Weights of a small GPT-style language model, trained from scratch on English Wikipedia: RMSNorm before each block.
MLP neurons of a small language model. Each row is named by its layer, matrix (gate and up: input weights; down: output weights) and neuron, and shows model dimensions 16-111. Each number is 500 + 50 x the weight over its row's rms, rounded and kept within 0 to 999. Numbers have three digits each. A neuron's up and down rows have the sign that makes its largest values positive.
After each neuron's rows, "fires on" lists the tokens most often at its 100 highest values on Wikipedia text that the model never trained on.

L2.gate698:469513543458506398598465527557517458546470461415478448469602582487531599479533538445521456568517477342559527544547530567484555569528451534549441499470482523437453482502527462504507447470558523426438463480464474609446405472492525433525422459481435422387475503473502441463547472490505491475
L2.up698:483455487457464535577493510522465475482513548380575509380587469495530493499489442470459597496469378454498499577565545476476521485631458482508485520498565469435585530476452590445584524450490614432455393534494427549491495586480553487521440446426407505523495589544531435535431507595491458452
L2.down698:506543511601544413524449547548514582529538582549457571423499511479520535491488496513525421502519502419498551491486503503576605594462560653508459516551438544456574532541562497577423437495588461546550457444445533549575421539460453471435548502513587463450457448536500435428570536522499544578
fires on: " ==", " ===", "====", "===", "=="

L8.gate637:517542491530534557500597630514493523542554511443391487431504508531494676443478413488522521508585517440419487464454385495465471510499480501440587442548477497544496458484475561513612440579516564539439459521515464522483542567503534527511484485437387457514504442583483575532513470450469506486
L8.up637:561544507537520515457455507537538477478495449536459494518485427598483536445437468525552481538553541511507581506523587530459419541516469513474477472486453503472558561519564371500504535447517588551499429630425443481451591469517590496489465548449568446545417477463408467539479456410479551440
L8.down637:507502529560434415603571464557518469505522467438530507405522562487521543618478563457460482472510596496557426508595486607494615558547439388588511465527556614618454476554531548553455544483518615543562512493480573506501484543483448510470486552536491529546472475481523468578497568516491441530
fires on: " |", ":"

L11.gate30:481508513495549462473560496394649517491579559432440536545507501581524521460563456409516485542585500554450501453504617524475469499452576519475416447503454460536516508508445577473422539467558411478468497471511458479592470488565526494439531581558442559526522559558499552453384490529445522569
L11.up30:474438494508475582494386462533526496574512450387418575541428538451586580421628505439505480582476523587538476569569621551540452547514477499475487379472571495497552538505515517575499457492454430556471509471467472474574457504564588506534449461461448477465464467499540518523521472541536469510
L11.down30:545557395562601497493442497465489545479520440577484524520462471452453437496426546574509481459539576524530502545527479532505409454402459489527504518499666525527505455457532469505477554376447613538530497478560462467485439503457508491460455461383616487530542457444450541591515439520489522552
fires on: " |", ";", ".", "\n", " con"

L10.gate320:528513467567514455522457471489486519536502507471475506493429547411502497443561475539486453543513531511491422510448467437452598537489453514444544467608483612486588493510480481524549482594517524537454550492527462513494535522424533541501461465576513516535416462454489503470481515496534432479
L10.up320:490575556519642437494480507434453466410514488460534421518497479494500492374522492494496422474565528470565595534494531567478433514523541483510459514404440524559533540503500438427477548544455484486472553558577633581481533505511476549488578489493471471483484535511584582497526429483358559476
L10.down320:517421494524455523540468478501515497465570445448443464469513550516533514500552441558554491519532553499491532400487458503517539423569451442520503495526588516457415483536456519513477545516551546571472520479514458389465511496415547435381443477506487527515491574454472487554425605498478503490
fires on: "B", "t", "0", " President"

L10.gate118:569580535593501475510495462517479544503491428459490505560420482526488572517563529437458481481528484461402524462442553539518428520493477604447457487508481560495501601453583633489468538501466476468475448526458554573528530468642498477530492566479506531492580488515547508474527484412520463555
L10.up118:544609618452444565486527526519595478388564478497475496447493513480458553456519490508448413447505480485480532552573496533459506388491444480592483472511410555579565454503432450431481595589494530545386536565541504562503476530532547502409461482524410600471537474540497483479552457497519550601
L10.down118:579492530611472453554447508433562490502616558566496531522480497495421493600374566577518534480547513469435561367494455507474523513477498475537451427497542551481412509513417540561458443414488516463497447460509520546443576477453484454507540450479541482480532568466505485499534513470496470476
fires on: "==", " ==", "c"

L9.gate735:597435536447534529456509472522575557436503463571471541525463484530540456394485489579548484516482328459541493582535517470526611470436492545479554514543445491532416522409409447575419471580557480507536438528447565535580507521469463413500499572503413562498590503477471522451487467621504498543
L9.up735:435474552415378567484538479443608442492559465580519508432537445601474435473481466490527510536466446461460517484469510547515472536489451457542546517479590528484578541534487539490498535577539442507417512461604512368531459537475545369454586514506496532498487493515465509450433553474485492538
L9.down735:362460537440426405487586407533518456475382445537521463542518468605591570498464411484450578523523473547491476473447446604477527455422514535511422499410535445439509519463448548487552479519501612532462561514469471535506471389502420550491437437552573467485521432511545460530555463495511431558
fires on: " \"", "'", "\"", " ("

L7.gate396:456559526427570461484482601497401479482456598601488462519496520512481503498496579433599516479533546447442452502428577530491481449435499538478442495567534473539608430592548471527511484401403486513496575504506563430524483378526537491502502521550566530488557477540533506417452461415342583473
L7.up396:494505442448517465502467525462508472457463507563518552466614512428467443523417479545522459509561473537491552394587569509505388468508509486471495551578400433497472494477565501500536440551483488474421484490543467497459476475600539453527470469501446465524457515441459388500510443622490557492
L7.down396:462515531533537532537453486523465547548465468464433486471571506501491507524565514467545600481493478473484491548496527471452466499518475463550451420357523523456461456462543542521463576460439403535400462434500447526520545547405514499470474482489487489450507502409579581500468519376445407475
fires on: "os", "s", "mp", "ept", "as", " art"

L12.gate114:568473518513516530473449521548538482547507413456438561477474482536482593455541553471542539474519447451440508560396495408481460473564592518462556452564488523423471539508490449485508491457578503478468416405444507449436528525409453524476484522315528537437463467475497515508471457521419495523
L12.up114:479561466498446484475574511472543484448430465511458574444391543552403478433474407502486592493565439474529502430505477389482514596524522559551507512450523483524475534522387474404527456596484472380490566573517491477515445489650520524557435504520492572549435592558439573542515506509494518528
L12.down114:561538489551496483525467514468533509522498547398534560437538536496475455591480526500465495456533556555545513451519593565538525467474468500555510408384492492565537512469405496579412497529561560544552542444528442468449447501545497450525531388560503621538471474547454513520479586514500437507
fires on: ".", ",", "°", "′", "9", ":"

L10.gate184:526496505534488488480533518464487545503497532493490457544425523584435414502516591503491527599454557457436501457516562437498506520434529566486535416571546543481462576462500447406494511506495473539533520554541443485598494562470461434526588587459514629422574443587523422498470487548501614590
L10.up184:512553498535418448457467498550594494491494537487457511462597536569512458495569500436539444626463392479577479550467474442476520483497520517470472461523495500474539490415393570401411457498437461509525451539529427567547586484530476462463435603533501543465592450515512533411485596491534487557
L10.down184:435502510558500499530487426558443476422513546624624456519478573481614541459451561448376541533524447451575530518481401558549493456491627413463462482488497407530539557525453579483517569548522581416486542549595572571521560396498452476447492556512508531462471483551472443468489529528506446541
fires on: " \"", "\"", "'"

L12.gate215:553478476469443525460470575532465464438450382494450505502492461459466498475518504482511499558519421435433373528496450495413529435495442504599487461491520550444515532389499488493469493502471485578477525566566517481575600551490473566494510423429517527482535547462526544529564619501528588482
L12.up215:473524483514439510489463516486484456537440583459511460573456500546481468597451491459508519491505438495440483532375564522559571540463434557546489400575370436515528542478510464496400479530513454494448548534500429542525503532502488538439563576450491531519553604622503527441504580500510388469
L12.down215:511627472398542530496504469433539443497528427485443451447509512446438530503530525548489463516532616498508476446426502587548469460415457479531395541464433606482463451466527494447439508527491390511477445486482499470529526385519537587370437457543439484463446541472447544564524497439514426383
fires on: " |", "%", " were", "-", " •"

L7.gate985:504528504537456450517526539517501591573453546458516519569474617499466537435472461467408504508514577417460525471494568549439482479524469529488456518539438546505624561565430469492463441505528430443500479568609518401471481466525506505498477530456429457526452455519551424606545448488523524511
L7.up985:514492508473475685634489646463517489547540520513451498519497497494526456486470595497524510494429487494521447580478533489507517630585527535598456489480484598587563580449585555386558480539434554491476394547502524463510491443458499478510492378523474514482515433534490489516487485531442493521
L7.down985:571451483531544468482495537408515491522540511529470491440443594416495530466525561444606449469520572540388555439579499526511585446504372474564423413495462493498389492505466526568518530403588463445445492451485487501440498533497417525532503423393561533481550476465467532454522563553366478446
fires on: "==", " ==", "Career", "Early", "===", "bil"

L9.gate409:506532452513523500479515503511494555555502529486429447474561411461506397500505478549629545499496501547519537463424559486495468544524451432522443458546495443487481491526523671545570520502457469485504548538463341495540486496521472478542474523442470605521471420554538487492529499524495512540
L9.up409:566518593424542538493413540443515570521406541554466492434509481419531434450512537482623483416493414460500472591480578510426537540481545493505485410538414587412515531511400571515483593511467487491500439580447554466483521511562483503559443548464482498509557441547481420597395572528483452535
L9.down409:554493495579504494500447545646486481559449497493438428467524456515468507453557494432490504501506577466496535457497589488471551530461533494453461511468477503521477510469463479528520532590469439445650530532474424444462508500451443479472488445565543439489515484405494477527536549491534474546
fires on: ".", "ia", "s", "ra"

L9.gate554:497521499514597546494457531431582569544545503378545565528527534435466506432536525441445507565452489509417424509397488451476482462444526466450512530574455483488484520464443559422541589505594498525439424495472431501514479569401501564462467526470553509447549488525386564585463393497486481550
L9.up554:476459479438500508470539444410591523436515462508574549612486511525547536591498471470511473542456534542503527507450456463474505385509457487477518570469517425476579428496526489458501578504402508406524414587491516491596508495426440527481584414535486465436484429480398428511437421489511474532
L9.down554:388415552526478544519541493513478377457558414506563446407470506470508433482501435524463481495449480392595466525532478531550482507547527453521424475490599522468510589506539498485508552420413564512470472435468597516519523517498483540582481429528550529442515502485472579507564539492586438468
fires on: "ologist", " artist", " author", " architect", " journalist", " painter"

L2.gate886:589451507456449560572488497557575606456472515463478525516459562503522477494462591491593531585444442483482563482521467497465538449533413507498459391456465480541523512428565448478514526567440511471432419495441486550430485511500468429500543473479494463432518468515568529413449527555470490508
L2.up886:507508598560551467504533586524527436495456560422541455489569490501439475484492488499570550505467463530509522444535508520517520460471476522542462507529586544472454467531369523413479568490456551449460494463449485415426397467512426536572389528497574434504624453475506607441624407564540456540
L2.down886:470549600482371552509462461431480571417532463532513583505445506414507504453523526479501463615526414439500518544398365542535549506383449485512514481493528412405521498429578549477491508506477446489480457486539576566440461492546481480482497529527428510432472495479546501500362514445423479519
fires on: "d", "s", "rated", "0", "tract", " replaced"

L12.gate556:531467553497495402422501510485552512463479470592458517472415561479462526501528496442497600568464497504485451431406453506529432561401532534518500517576465639454520495503532542539475505496525382409517584363543615401547592534412511451534441488496355502476537465498580469471485397546442542440
L12.up556:487558484486451497594538561484447498461452523494426528518520481516443486503456494477535497404508585481509550481526417531522637516433544544550464485493485506553536553411525545530443481570492482573564467492482398349448545605533497470529502508432564448472550451580519537536611476435490597513
L12.down556:549422506494467462349539471473604543474487457501521446477407566549519548415507381370456489589539524529473381495513426489449530497497455436443565511538534577440577559581510480534490438433497520514596486492439485576546428539477498462481453583432515552469481591468414541534516531530599386520
fires on: "2", " R", " M", " D", "1", "."

L2.gate48:500425490535431582422559484585523493533571426539471578505468566570500571462503434467431433524530515472413493511591458463479434505500421614386570562450517542504537501486490575476538501475496463495431528508537460569476574536515481464563524572487532468531507459539435545532575509446470455476
L2.up48:547559522491449547434588481535437499531577522510583467390549489538484477498559440522418377465480570488448445402552499557538465487442424600413460506482539497595517483644491481560518480500499495545564594476509511534418518492468492516604524583554592480530519544478378571460557461377584563517
L2.down48:523527518516558515508544474626434494454483573527467418513594438522519468464488540496549474498514524532575481518525535463464535477491538443424482475482485463534498432511537440522599392507518539487515489498546514568360447494491506567446477553490481481469485550476503363429532427551465581523
fires on: " to", " announced", " October", ":", " June", " March"

L11.gate971:499475463512562540571481610365539470544396502482576461448611426515466466539543469515446526433521524502483450458492515552493508521517442510473408531497561561491469372499431494375451486524630533478504444464477394535510462569451445430509527488353450527501550504458436519493549374440486515577
L11.up971:434514491475579505533629525493461393465492597571425417534497470554501492511505489549521490435462474547515495396479415550425486457470513526600505491506448469529487528508420527483530478428503624508530437467412502590455526503508452505493530542505516499531540490549482558451507509457518539534
L11.down971:544497475556586434467554412566524458456628508430501531556410509576477548472456534548506528526548519620441523467556553515418457454496514529538517464521438534523512511441496485525446522402536419433578444431560553432455501576491479613424456557412431518512551454450579446405482486546471522466
fires on: "|", "-"

L10.gate1016:519531483507515560523458466429498412445478470453522475503477516535483562571460526478436481526502591474545495494434500484483493556424503506559579460463505514512534531427546453429450509541400513560504495580518528517447557430475460468438553464477496618475466525477412376499440520484568461518
L10.up1016:596509438620513512536534472494565500522477424563506541465625592418519449462501401554555389489493456471389533516530471544540574457493479494446581523442539563430499559491505588518508515553500524528569536530485448511496609481515455510547553591489474500560449465490525449534489504600520397488
L10.down1016:392456603467547502492477520399498438515487494587548475490542459465556470490513527471503450439503579402474615475559505578521522509502457449503527500492546528499473396499433534483421476509514402492443534480497506447469521538468460438513481480537521537565397522569479518460551505447474566576
fires on: "'", " one", " con", " I"

L9.gate81:584523520401575526459462469575464428545434463501478411536483612458503490482456428470506466519510538462608510577544457497529536541476526589395529566580406575466479534472521567458513533446477466502503564463500536490511616454526524446486533452571563403461543580522508539472474467409486615573
L9.up81:460518452548436540516512427449577501487521469525504569528441553494514504567522552553538533484507470506574529479459554512473409578436520540594528569615491546486514469435531490585560535556532454406399532503470531492546502474442468494485560549466481433531620519567451470459514539426554531471
L9.down81:584495488527541462536597513531481409540447537597467451419516548465511503529454472422408477573510542459500460476447488570521434495517468505458427530546504445584445535573456582539515526417549520398536508491523551513519445480505445410502499530527549532510444406425424627521510407504448536616
fires on: "k", " D", "y", "ch", "d", "D"

L2.gate911:464349515500618523587564475541530562595538506604525418415511564498472523509478543503540483497553567525524534519545563430459533482537446434423506456498461593480537583386551589547440475472569558496511542491472494533475479500575473456437496458547459493490498574433515494383472484455414476512
L2.up911:484502523569509448566513414422577543454442546489509541546474560535553519496488576471576504480539572503456545483502524571418582510421475397401512540441533470526522473561535502512474592493568518460492447567470495499531492438480442467459546647534433472491534558501507636398528514521512533560
L2.down911:483509508371498466421550558596503482537501484450477522504498531424464502464519446409435457514438491577500468507406483464540463552504480516617413451596449473554512487507464513533455433490513483527454642428598566520503398518454492569496459490443530476464550532548427462439610486495485554498
fires on: "d", " D", "nd", "nt", "rd", "ng"

L12.gate11:555491437604497553434441465525575508565469424416511545516505545489468445469460432446523527504502483494418488609493478569544501468472526505500486483534503633447528592459465480558454493512506433518433493541576563516524532538531506496532437577493588541521583510498525581544454555571457529476
L12.up11:464503523476551521449459518452651553486540485453477545491485556508560591419506525481535522598544415437503538433481571554414495447506452496488551435465454520409512480505553502510548456472495462504511519497520404471547443482571554494450543515523390488456531497535477485541437578488586463453
L12.down11:485602398580549480509514538556510544493479426427535461467493458470483533479521599541531445548496611465494429561547492531538420427435493531450487434487560556547470451459509491461543404474499513555468532433522500442527506502467537454501468432446469473510452500451492515501507445480532559542
fires on: " |", ".", ")", "E"

L2.gate753:481484483560507490555559480497512456501438456488539517488562543566570450510488578545585551360457507494556389422580519502540371481415394556445539497504524555493448534471526484456483489588565434558487469518558511485534456485495545553539635556526541550466573581545497530534480491588550452554
L2.up753:577494441515473515608433545530533533526449556500504509548487506475423526457516490463449506477496484467441571478476512533501513541465461457550571514492485520509410471467434552426484594473486451449567479535518422533469546412436513514541586592452508551544487468511588619560391493594581465486
L2.down753:512485537441542536488527476489404435467578472498527479488519546446456573602399551463521497499552498573584510514534478516514481467471523481417522482535495388421549528526549491581522463527512515511442467539449518461484537490468450455473496483512505464525500418510419394474478524449489552566
fires on: "I", " College", " Open", " Nominated"

L12.gate932:546541445489484455491489508464491410529409472533438400546540438419462580516501573566557535547544459500420568477532547498530610515490563543535638458488499452521444420470518557533579503593484448474508387521402565516466526590598480494483474521479450572463495449528571511466568468550396476535
L12.up932:519563409447503500581451455500468517557410501488505502468544412492556526409500573465568589576420594532526520464512400544506512513497520489499447533509529471542402484515521531523464569453457468448536480445451475574407452470489539504589508537465465456535469430550505472543430489570539485565
L12.down932:456568578424542464520601410562555418553516483474452548511475582535391516521469525496522516499521494474447485554464471492447483574447497369497457528451471446419458541595563564451414572461453563506524483431398544515446479489530520572526484528565531543538514489504484490518484503486576434470
fires on: "0", " of", " X", "4"

L8.gate834:516388485418565528483473446492416515474559461543404468472522376457447507440421462493570569539574458509445516522523602565433513432496487566476545516468485499534440474443524518493547491558553468471535506443398425533451562526511450548512470452476499491513537484532432527414493538525488452532
L8.up834:431411452578535494475449501551530461539480506500486536406524416525567473468561439490566566512429518504408496494582515484456485549491475489530530577513414457443516539538397535504431522590507423515577465491453581485327495514531561539487408496441469589555508497523540553501473582564544496540
L8.down834:551551536431406584486511620563457514572534573528611482472459446557399547560526520534423448446388623446555482539519447388517459562485485512523434478467526570503501552512554458544480553518432530489505532476537517482480481435443424398497387445534595535519578447471451467500521464476548495510
fires on: ".", "1", " of", "a", " in", "s"

L7.gate316:452466549563455520484518608516401505495552496528570568516520485502506455522523494506481460532450420557520535511483459568579538560547562611584528443556581425507518508478494515433541492534443599499460486465492542487534487585474484544499544383459520460522576585505454488464566445489441458445
L7.up316:408491548405510602623455512525576595506503544482465518458447547579466497421497421550558475546467578527478484457444538476532512567434549508555528488470480500480538516533473565510557560469438633452598580504575399495501469518547491470473478466558467570468535523481432477475535540509514469547
L7.down316:510486572473583495459561548540451539516469528529506506570526550518585488577557527533471385405486521456498561476512552576512492473478515457544604489542466511560500495394490495520473466553529470486551428472522494538415527483376426547544527520509558510520590431526452633438383494491518495530
fires on: " de", "a", "S", "do", "pa", " Science"

L12.gate753:488459445625497439485472475436449563494420440481568550405513509508583529462500441509431491481525536561520599522521444444424508562524528499505531505486496688492501486501476474467534451556556521468529513476536456559502527554464514514523566419393507502443572552434523524514529476506478616456
L12.up753:528503593525554478485456385461481511478465530532510548450487493574472573396516430501422557499570424430542501624513514617486501552456583423489533526513543563493503556499517477419444494554448539456521556513439594560567526442547428505437508394494497514516525493501437435530450498439580533474
L12.down753:590561464487443568477529513607612474524442545558478473444491491476519517593493495541532476468440489520464519519478503497525476498420455442537559552543504432573500440574577535458517565469407518481432527527559479518544461486574448565549592499495520560467426563544397533509471408562457562480
fires on: " |", "9", " H", "|", " man", "or"

L11.gate646:477577460459430452509513620390589573492388443413470551528498467498477531519557483505494549548495500454514418495501489485491509539527465489487445473512497578541513447561437498520587491465446481466406526396482502453532562470513461504470602454448456507529522478539551537481459491473392587486
L11.up646:448633485469450429527499470534540560395573461546430546548517554445521429602552400597527529464420621534550517501552521569498350446528400545583430467476478456578476535494521484504485515479499565449516464469539490537476486456479557444488409542485481508506540409550546507524466486471525545508
L11.down646:475431540548462384413513524516387551429555478501528461568466523417537549509425416612602541442524538499479534472497507519435451417514568506568521536513504531511440390405543445457500455405523496542489489490551506520526487449494526497466440514481488438552592465403511528526445482453506560500
fires on: " |", " •", "|", ":", " for", "-"

L10.gate796:466591482462438532453430567471495468468440588497484563378612523516507585470465474506535488514469500524587500458487449556538509453552480562525577515415567497503587576604512429404520436493413531559402455526519565490488567497492488489525514560510575539471520521506481431476507442412560507522
L10.up796:547507466634519524483559492480500440505522452493460472449612495521464580540451489404600455498383518519539482429477524570601473562459442480429429621457494492504459498543536499554615477474470492625461516384464529554460500468555532495479464489516452481519588488509504549534538613483501408527
L10.down796:535531458378542473505470541480463527455494577508488535548516469512475477542517486583604433457479440563559589474500456551534516544501486459481512525561466518500485547506509403512388497485529478522556479496584460485429532451458533546559450553515390578552514413510433487541552465583515514478
fires on: "==", "'", " con"

L2.gate43:535459579477421369455521499539533518519528563461508484492537436576487541397480404480505475534494585475498444579608515535499532497507569463488450441447433496516561447582464562432526425542426527489456549454526522425535447463483524507521569521494476519443525561511486564579469542483531544484
L2.up43:561447569538487529485459499564390506554475561475471443519554536499463504441464562556523457485534468465474410477599440599554507542565479540470513517549426557551501435526479427442510504499439551467486493499435450453540409517442437509450486455517580445489582534498558559524581512516499517539
L2.down43:574498527522488483521526488508518474440474514407458464410520533628555492507490492454510590417613554470573513459434489510495471464478516567565438473560513467503484447440530481524473407562551357546493485480596525423458517471479458432493481425565499501579490522406453517512414521554442502496
fires on: " |", "te", ":", "hi", "em"

L12.gate319:467582456520523481440550551395613610536488513511565527527505409498524494480498492520460513573611455520488520451520555511541501417493513571411508455486558533466437417497455582572458503333474491584471435469412499519608500564607496445471552601460404502483510529577460534488498444576361551536
L12.up319:571554552482512474423555578447549566448498533436510389525500523519422401587529481554504524451442493430485664483431516529507483464464543613463467481514465421493524478485461562569406453409419498597529459467535544511487452480548529491533581495468477568507551492467632483457465524487404376448
L12.down319:558548458506518526569454547547457476458567534509521433409550558574549467489531500527490511444425524469486445474448552474565484404495502473490446480524458538471527501525556469511503451461534528592567493584535479490472544508427551547471498497539499557485393572475486516540521527400505437513
fires on: ".", "===", "s", "2", " ==="

L7.gate710:519548417595540392527502482549538444562493456447517492544508525638484469497456536474374555452531488631491499532522536411535552495516540523376615510524535499542571513537525446487507505505565463553567401346566402499495428525483479503477510517524569556592488501585530471461516487446526506484
L7.up710:441464519476496466479352489492500513477478461484469522437564573568525469407483578459495508446499434538509492549502494408428552495477512500427591550468450518373517520505454499528460533453489416466516445536572517498540470502481521534526539547492527575563509577506530513465484537543523487375
L7.down710:547549509536583506409618518538458513426652523615482507419445493468480527484525470482473578516507498591439484511571513430547575545486460543464512466571477462475504570497589435570516451442580602526520560554534454440462560483368471510452437519588562522566439442494480558462425527465571485521
fires on: " I", "I", " You"

L8.gate723:492449487419461542507517561565503539514420426514436494493567492572594530444417468496461444459585429534415549480526491465471497539515456480514533487554503534535438435401443475483622483526592581478480477533415526432526549580503569527474486506497493496481479553527509459426459424513519556580
L8.up723:443530443498487608530529400541524535511522598512442546429460569528440540512578559492533583469493564477491523496438502475467562547495480443500483433601515485483502566395449547491473568491502502466469512465479465515441533477556623421553550550457562437527524449527533538480422509454466485461
L8.down723:532535500538455464525470479633397514509529553524569509392558430391535447452458536404457425474499531523618458521566551433603473561462523429494427515476520516560458480434517557490580503548564514473492539526383512435473524452597500494485545624555482544553474404430513559526520455444537496527
fires on: " to", " at", " from", " for", ":", " of"

L2.gate277:553566557451501517448504524523504520519552508538523523487457455568454494461593462419476546604499587532495572458437597495563548587464513465509523526513430503542564462487597531484505453488457576540466555441459482421461557566507470468474525490593498445496527594544409508556499552470509365554
L2.up277:574492551467566501469504556591439442559491504449505522514386455434479412457491502511489476405468552486474478453465535435451394369456574516485429458510509587460522565437536480513475462508470590425500521533479539394534491483449467538517571458508550493416485512540457470533404467515500509545
L2.down277:531554437525475510485507495438483467460484521459530450487435512517554500515484599469434522506469608487497463440563470545412431474427480560483443414550540553535481555457495579468456542559534477580442556555496417528445499451446438484468538494581474412564390399440386516551436495453403507565
fires on: " |", " Candidate", "8", ":", "of", "0"

L2.gate720:446527470482500513503543576464623461414498477444499597423515540492513423413439527471510507535509434560437514485508586418592558453601533477581544484420518422521519507436545518600537503467541571533594509516539550533521524543668444501486543570473449488581539593628534431415537522576588379573
L2.up720:382538501436576419473518514415531511515423537483552497405384440518380434469471466502512580466523555551505533483512509452532460513556502615430442462553460424437458517488486541538338467528507578473539479497491456437627518503581476548493556518481646478535467595502482501481496432549506485518
L2.down720:471484542519435530441494457574479510475467522539492437496644566422516545444448440593617411562478581487543574442554497528464524447510445508559493536571491544518485438541485461422603492461521464499522530497558494501491554499496427532524443513492548468605454400407512413420475491431550578586
fires on: "ad", ".", "ep", "1", "2"

L13.gate82:517516541541554538549409590587546494524474499473491445501446443535416472492451521531457537538493466542463397448430480440490574549554560516440549579475464529454544483483429437478458499532508565552397503496519462526585556535571486508503540466490428482505556608574509613538440602457517545448
L13.up82:496474513462519575518530524513411427406442502521515485593511546552523553462479485474477518520570434470425525464459428435420490480549539533510528410410505475502556565540488451418512571587527456462380491549433590420460531450514515442533557568525531545498450507595546506556511509627420523459
L13.down82:513476468509543532602493444517598506463513478504490463469519413463496539460555577593494457521532462410390507421437505589513528418426491529554449542454486560495511506470484510410549532579508582464463618520518480497462469497445532514450493452487464519561389534452486598547501493578436471607
fires on: " |", "–", " (", "-"

L13.gate550:496508422529440472590491513430560504615477441414442491443476637453539443516473417514435533541498464463525489536573500445522490518395438450489468465519529500510517534496450520475515537507380469568467505519399564531482415603514475509531475560445478570551534567508434490586491512424461495487
L13.up550:429540508474452545562486500496433528514516417536569485513471556415567508539532434469540505513419542482515459431564459497459575514461523600552519496555471454453456514581476500445466551508537466523500535485487576530501429537445624506516577561428528444575520499498500485534467449507501531566
L13.down550:542510557475524453558480477467485521438469439507507495530557496558559507556472497515517497527516478584615515518586575427571514628545501569461505403534457386474501510468555501438584594428470471576511588524414472527472482557499527567548533591433466527521493509467506435519588569489562537492
fires on: "2", "1", "5", "3", "9"

L9.gate274:637456485560457486587584556425572539592403455571540439510549479509535436452466550532568486508501495561453524546532542500545502480385414489545469528502493557525424474466543528438497516483455512531524414525448509566458463453524506371414507488471459498485520522492464465585528440519514397507
L9.up274:449486472504539421510499602488437532498490473521479420450601463454529445485496495550514620440469495457530458581527426495487485481469544505564420497498484526514380435519510525491476485479526434423547510514481522528468551471470474485484488584546568517516545495419408523481479385496541570610
L9.down274:478557596415551528485439447518481519510491504412472549613523454518523587521537495490501518503583488435443520459510575515445510565483458457427516457447539506489601616483507443489473476458435526513487567470446527499505532469560490511488465449477413522569506489528481547498447637576486500430
fires on: "9", "8", "0"

L2.gate975:394555492494498563482565518450480523524508592494510515426490515474575577527553571562445598493520481469460504492463568533443481467593537499431495573579519439447479524521454514471471496454549520526462401616374534550455520555577477527542329496448407576479471409502433417595446529574444453497
L2.up975:638634489544443540504468467520491508395455573492546452550494455536555623410534547420501579483496505437392578511477457516534414417492484478515487472624487475468533425446546430538529479552530383502480471572418503458530452431525439482468497535495397445510414502525472470517494469526491436467
L2.down975:474542474537498418528550468496507559540537517478534480509492529487468532496466492513471542519457484528519498450493500448518531422538485482488550638551643494528597517565474570509414499500455532473513525474497555537433521511455403410516448447494442502449465539525528478516553510522441382430
fires on: " –", ":", "):", " —", " at"

L10.gate5:540553452585585536420484441405542518456585501520517445481462490578466429478468495456545494504558523483488537460599449478545560482513455515442467520499527522543551438513459538510394481541512545439441469508429507422517558611452494487436498517539542503513478498578516562517445400528548643483
L10.up5:428580505536526497429466488443438550507475512570501437488501446534382493492459425463560556423540563448473552398551480501521582542454508602452382590506541450531479516455467487541443489435448534536483452547576538504467511504495431464530558469553617497531541459540540579509486498479452586544
L10.down5:529492500558452531493407594602433488488411497397528499432604499420485486525450450542435436413502469549504597526434536535535438588554592506531507532497450489493480630467532508483613532526419551458595538519567536496556508398494543469576530504422532512482572580452467479522514541468575494447
fires on: ".", " ==", "ist", " ==="

L12.gate482:473434439559488491524512556413498458505544531500536533460432511457563516526545389415502460406468431500551430454527440503490479519480560471480465474601493506412516487445457436539437501543493470429496440572485534453489559518546500493455444540461504585545557514547508536487474438439464472479
L12.up482:425500507447551455497568568405500443552488456428538506481542544491438482515492503542500560477424493571476472454518508479521444508433445461503487536421497445561526438481537557519529538521515440476540510474526480494565519609526517413517550486557565487502529454624451553540495426386477548495
L12.down482:534497459487422462570563490552427422595423452567491466543395541531506459514501498437463522507507501477546583506487441546492531552564393456457432431511543530488461551563532558467414559426531514485493531350361491508570504519424562455515554503537546476545513512469531526537514487595502478525
fires on: ".", ",", "2", "8"